Part of a small language model's weights.
Architecture: RMSNorm before each block, rotary positions, no biases in attention or MLP, untied embeddings, normalized queries and keys, capped logits.
Training: a variant of Adam for these matrices, 417M tokens, 6370 steps.
MLP neurons of a small language model. Each row is named by its layer, matrix (up: input weights) and neuron, and shows model dimensions 0-148. Each number is 128 + 32 x the weight over its row's rms, rounded and kept within 0 to 255. Numbers have three digits each.
After each neuron's rows is what it responds to, as a language model described it from the Wikipedia text at the highest values.

L4.up1101:098082179140124199123136122154117175133221158116116128133145095157112112174177115126131100147107084152112131092124109116149167132138054166176137130172098122138185078151112129150147143162157193161127121175026061076130142123084109112079147094154138118126153149104126170146137146140159201113132097130164133186131108098138135123133137077144149176106147160148155085121129168094041128175111121167109154112199146098128113120138171141161129151169179139115
Mid-word fragment after initial letter

L2.up75:163152162114129123166110142136122131106161134106108198195164094056154172083100138128142132191095092151128122137153126133123125145073159083114177179190074153132097141099084139081151121100065138123115130129164120067130073173127169148151165130091071111142145129142084104131144160114138126161131139066142090102171130136160239080104134083164179128070172094167125114157098113210174104150147168136100146117211152128096153089091078140162140151176104148173
Digits after separators

L2.up1108:108144166116153124156104108153094121119149143131152077157092124147167142155082108089102194119145126122096124119163144159128056156185149135150094104139101108151183168094123161087081176179128102112137129160171101133136094152133107092133141089093083142122147117186143160129072172129142117060132039174123159175131156076150135151108091157172148105110100077043111100116123105146122117122149166076153117130150140073143128096173124103107193045141160156140
Word-completing subword pieces

L4.up712:099128125128113128151107124113077085173144135132139091142168179103150083114125127102088154146117080119050214209122077113136082078154170118158171118136125126133184078156098083096172128135149121087156156066067151152165159113082196054168074125088146101128116104174113119144130148116124094161154104102142119109048155079124159142111127128102139099185147063104108127101082113163135112112096101096140129119136109100151114088174144123175119086113103100116
Word continuation after initial letter

L6.up938:168040147151122112134102139144083093083120119130126136121107127134109055127052144159120123152156082086112102137176120081115132080129128167096097116126093132188116115107118098124113133116131148119108135128113171148152149150138126123140170169097111166167136145108124061107160121141119141128085131120126126118120178158132159131150103138195118091119172066158124102158142193117174097105144108130155066118128127161155118053201100160119173150095154116123
Clause-opening connectives and time adverbs

L4.up271:095107115152095110083152114161169189148104196187075092145163107144143190077177092113124120149103125191111115156138121058069117130113152149135159148118129122130124122084149113109105130112166153210111087111150080097129084168126070106162096125177138135126090086142145136149101128121166083088129159172150156135148109123125210133131057164173103110082119125146177107065122142065100104114113078111112156114141068146142105131202164172128093132089138101091
Comma after list-entry surnames

L4.up15:090136112116152101099071101120143135135093153096145055151162156099156153115121093101112158141162128145120084117132105173112052114136153138115100107163099102175138102073112114114113154120131142183097133077100130082156127166087105115135193112002072084139102096186133146138098116121087096162155131122110097147111179148125060177119098166142133169139103127174175096153120149100151112155148119105184140091160153123161096094158149086110182077166117161146
Word fragments after C

L2.up983:119115200142097186108053104127116106161148151134131119146119132112124146141105090145128130098108153187027125121093073130102118140115129154159135106098129136141112119072129190030176166091083079129108128183210167112106088157123160137113115138031099132188103133177130126139154140142107111115116081167140138122121157066152172123127116124159146112078136046140186127071116150085105143142129157049122069130149152100173132134174129158124065113109151097108
Early subword in split words

L4.up163:151072118156069109086104098169100149146105146102108126169196129068200137116166055121096128101128127117091207140130170160164075091143090107112201108112102161170137089100133106088113090125192101139099143078118135109129161133102114122080122129116172135181131062115094158122174153090104123150124117165115073128121137098102129157172117163153140079128099083158158122089175117088157129108136072143109096081187137145156132130136124177138075143144186106170
Infobox and table endings

L2.up721:116095159129143116187067145202104097107144153148165080115169200159171118104153139132152200073159139107113114101138131110142146140147146130147147125131100094084167162115108119127107148178128104103130095145176134130123088152099097061078130065115099138156140069103182167146087129092168199059118135077148107139181125108099085197133100193167078156081111071129128106065072161123136146136161112102170091162165110089152148054175136149118121110135150146099
Governed preposition "to"

L2.up1302:116075160142082156131121102159161114079164153190127121131153145143145161137152126134089180160108152171171134134150119169124161114160110132150111079140111118137156135125129101091122079155195147126092091113114127143152171177068115092116132114125205069216138093138179143093097100136150141112129157115123067162154144108134091159141109138174118145109128095129142118092141132097133197160130119101192145115174075114171123093131197119162132137128119146078
Modal/auxiliary after subject

L6.up1317:170155167114158120098104146159009177103195141138128096115125133120127123091097155129093105133114066117171127086098138124171160135193179115118152130173122161137112115078098082130139080123116142117142145054138106114165114159069113086123148105118139122166141109117147166141124150138154135114162101111133127171139120109088150119167082164097113159106147084135144101127115126151116147141101104122129055123174135091142132106120140128102149107175171164142
Digits ending numbers

L2.up55:107127157127105153105081118207056122161100156098119152177113142145144130137101111152144105123137058122101128105124099115046117103117136119097112129100112119102154156121173094128157144117105151137128109114153049092114106127112241103117157158108135137127121096127080109198157101078174145147147131171103121161071089100080136154120138167185149159129111102181133071054084167105122060151189072129181068117151130101090190100174175086157099200138136131146
Post-opener clause boundary

L2.up1272:122107141126174166181077115122124118116188126136101100156211112115195092103054142163116131144143113153136143106173078101181087124096168078154134158110157116114163122162119139158178168117116126150136124127169115122120147134117109111107139040091114096166120158142175111110072173194140147157147076071131129164079172057189108104134107124114183092080142129080134125147132133149126085061125132116142103116180124111165184083159129150112170143145142127154
Sports results and relations

L2.up666:084158186122097140107130107105095167101116206115091139126200143104127094178174041107107204132169179147072092123126121097111116141095125121140105179113110137072188082096075085067116191177097139110095127116138069114148112145135105124150206078135102152154126102136170060130119167137176120119163131144143100095151181132159094117155132107166141105133178125168109116160089128132118100093165128094136107109101092132129142144178108166153173163157134120160
Clause-opening subject/conjunction

L4.up928:111117140143109126165094098127093107132140148071075099098159127109111132150086100148152190142114063084125103173195065115139101085084165061138114160140152133135150154112102080159116135104150120101083137160115174131118155110082135157110093087159190087135158162128151126097108149144164120121102120140142088185103174093157111086138162151168147119098136161142168099157069096109103093079154083163161082151162077133111149149112167135112126135095098115116
Possessives in biographical career text

L2.up882:119105175118087157104108193099094167152134181146170074128145171176125111166165085104169173130150132171133101123137083128131130143111130144146141118146102110088226198129137120107113155158166165158086117084147105074133083161104154104109110081132095127183082147124129169102094180120145131126090119142136080177119127124125164117127098112171069128095085169114125069114152211112127095176121084102129134086170100124116116101138108193132144161167077107092
Infobox and table structure

L4.up965:091121168145128141144100154113144085113196058153157130149198141094180178104174142155130184127129067118126103150107145116086151086091172162132153147142126127152055170142110141116120162189138095145047157112138148080080151135129183146141158080126120134067109151160096121148102121077124155164182195087120053224105096103136131107137106111067140168108154144173117116125125139168167141096114064171156165172129116113185109141128096121131163165193122174144
Tabular numeric data fragments

L6.up743:109147191121128101169147157087101190130166155155121160082168139115157073147120153102198202167133066111140161115156105114077152131099152135121107147109133115122164123092111110065184107132142108139138131136129112154154110159132131124030135140155161076110120081202119160195102113174171125101114108119136121174084164092099106072152145156129170085128184130160129094140122122133163066107157094111142123082144093121138115124138144100104159151121162164096
Pre-verb adverbs and relativizers

L6.up943:119083162092097097134082136095084139132161074156116153210149107094133106122175158114168160122137115131106114085158189106143190119115099107140122188122173210148168120119074143152126159162139191160129185118140148133190161155094123097106141070103146133149111154126105124126107133146142147079145097066095154123093147122135131143139155113125090117137094078109106095160137145100123089144098134094128108083193096083129146081128184105179118117089155084113
Word-internal second fragment

L2.up559:107068095129142162093094127163123175080143110112175123083092174130127114158138128096174153100162103191114131141148079103120111141114147135153082141081116129071180153040117078144115106129149133169103137103151052113134085123046117133054141152093141104133164051139157156080111226117137135147141153158112085171138138168148095106151124144191128120114112092145139089098079186156113086151112069108138078118176109122092158114119202155133121176182065123139
Kinship nouns and field labels

L6.up428:118144133140125089173084081156060100139103117105141125130142159115158120151157120098152152107114120134131111115121109164188078155152127124167126170183089109094122040142176103186170169093130126165146123088130106106110159141145114082147145108092134154161119104107144127191134123122190073116163110117136109128089188152070117109117129149092143133103115144148182086100076158126180116119160118157134078112149149156148088070131093110125097093143145078141
Mid-word c fragments

L6.up1134:119118151156137186158146114188103152133115115079151111084141144144136073116149105180090137133129142160120103132137131096097104117154079117134023111095077166117170135083074159122139127142098167082195173103150099163160127095150178129088131111121119116155120089184123163148099090170096107160101117147096161129132111151064128119156156137133101141094109113150155146089189129123131050092181075149182122085173120162118141114141137088126093143097166152143
Main verb after subject

L2.up231:175081148146119117130127149149114127135116180119114140117118156141162084161159104143127207169122086136176095095113094154112124133162095162136095061198074147128189106100136080090191075184181113133101129119111095082120117147103153133077149101117137155109163115108086158103131191114163104155151110083073129114138145151139156096180138128169090171122125081144118080112133145094107139150182067179166114183228122103108109112117144143115098188172113131119
Verb after subject

L6.up8:151111109114138137121094105140149155063159159110153072108173174110144126122111112074201134160126077140148147159136128132204095102138089159099148072103064100162135103135124104161132110131140135099164125132118115094209169113127126118086110156087065124169090068119151149103133148107140132075125098100087140114119136105099115156181139167148178099038133143150054138175120118152135126149085080112092128101192122162166124131091172064137091187183199114092
Block-ending line breaks

L6.up464:154134127154138104151103148158147132152136088106135156044157126120115108182149080112146150140156081125090127090107157115155092132160123134170184138172145117090199029156110145120123133127182151125112145140188100139116159117036170079140097125101168062079165127149077126065163102158137099138106110049124124089151140090132126112115127151094175156112121054118147113111147131130117053132092121090134126111187113122143089104103127073146161162135161123123
Mid-word fragments, table-start pipes

L6.up254:085117129145095096145131067160144174156113104133140075135154124145149144150174062171153172116135134151123143158134154151101154098198144125173161109146063129124103063132090093114154081178151150142084113164168118086143171148106155178086096137151132076118110097085114155144054064066168131145147175110137150087141146119102147098150149157120098145108096127172163153141101117068117131151087108141136152110139118143139157126125151125137080216152125154164
Name and agent markers

L4.up324:123172147171157120154138083128120187119181211185159178131189117116143116098122110093120112171100141182115062109100111124114133132125083170151110143139147112096121133112097156168158108181097189178099119129164128115154122175186120081152121133085065142179130145119135158159143140133172162076105161127086117149116179101086183125220071117180105097147178095149106067205190162132151102175093090106164188155127146144113112164152151183091146124136110110070
Word and phrase completions

L6.up462:130122183144121169114172119198116137154131173155139112095197173163152059143146078083139128118139173128139094081097110114112069095147149150166069133178140144063150094122057147120158092126145150154184122102169134191132095147154172092089137163042135100109177135154095113161098122146141180110118129070159100121116151090063135190163083153131122131099137092126119136164133134142135094112108107138165139132125121139099111125127142136097157128142139072116
Verb-stem completion pieces

L4.up1099:133095114145141120143124176140158151138127162147114057129158108098147122116128052111104125139156084079068082166151122155068045076101111150122152121103062107133116155132073124062089098169120158139118121135166144157144099104171182055157117134106094162132137110140166173140164117094118143089158109126133144099150141120045186175138088189157082052189087086140137088107108124157130136073160154105143139096118076087155119035158136114145168071129110100127
Subject pronoun after connectives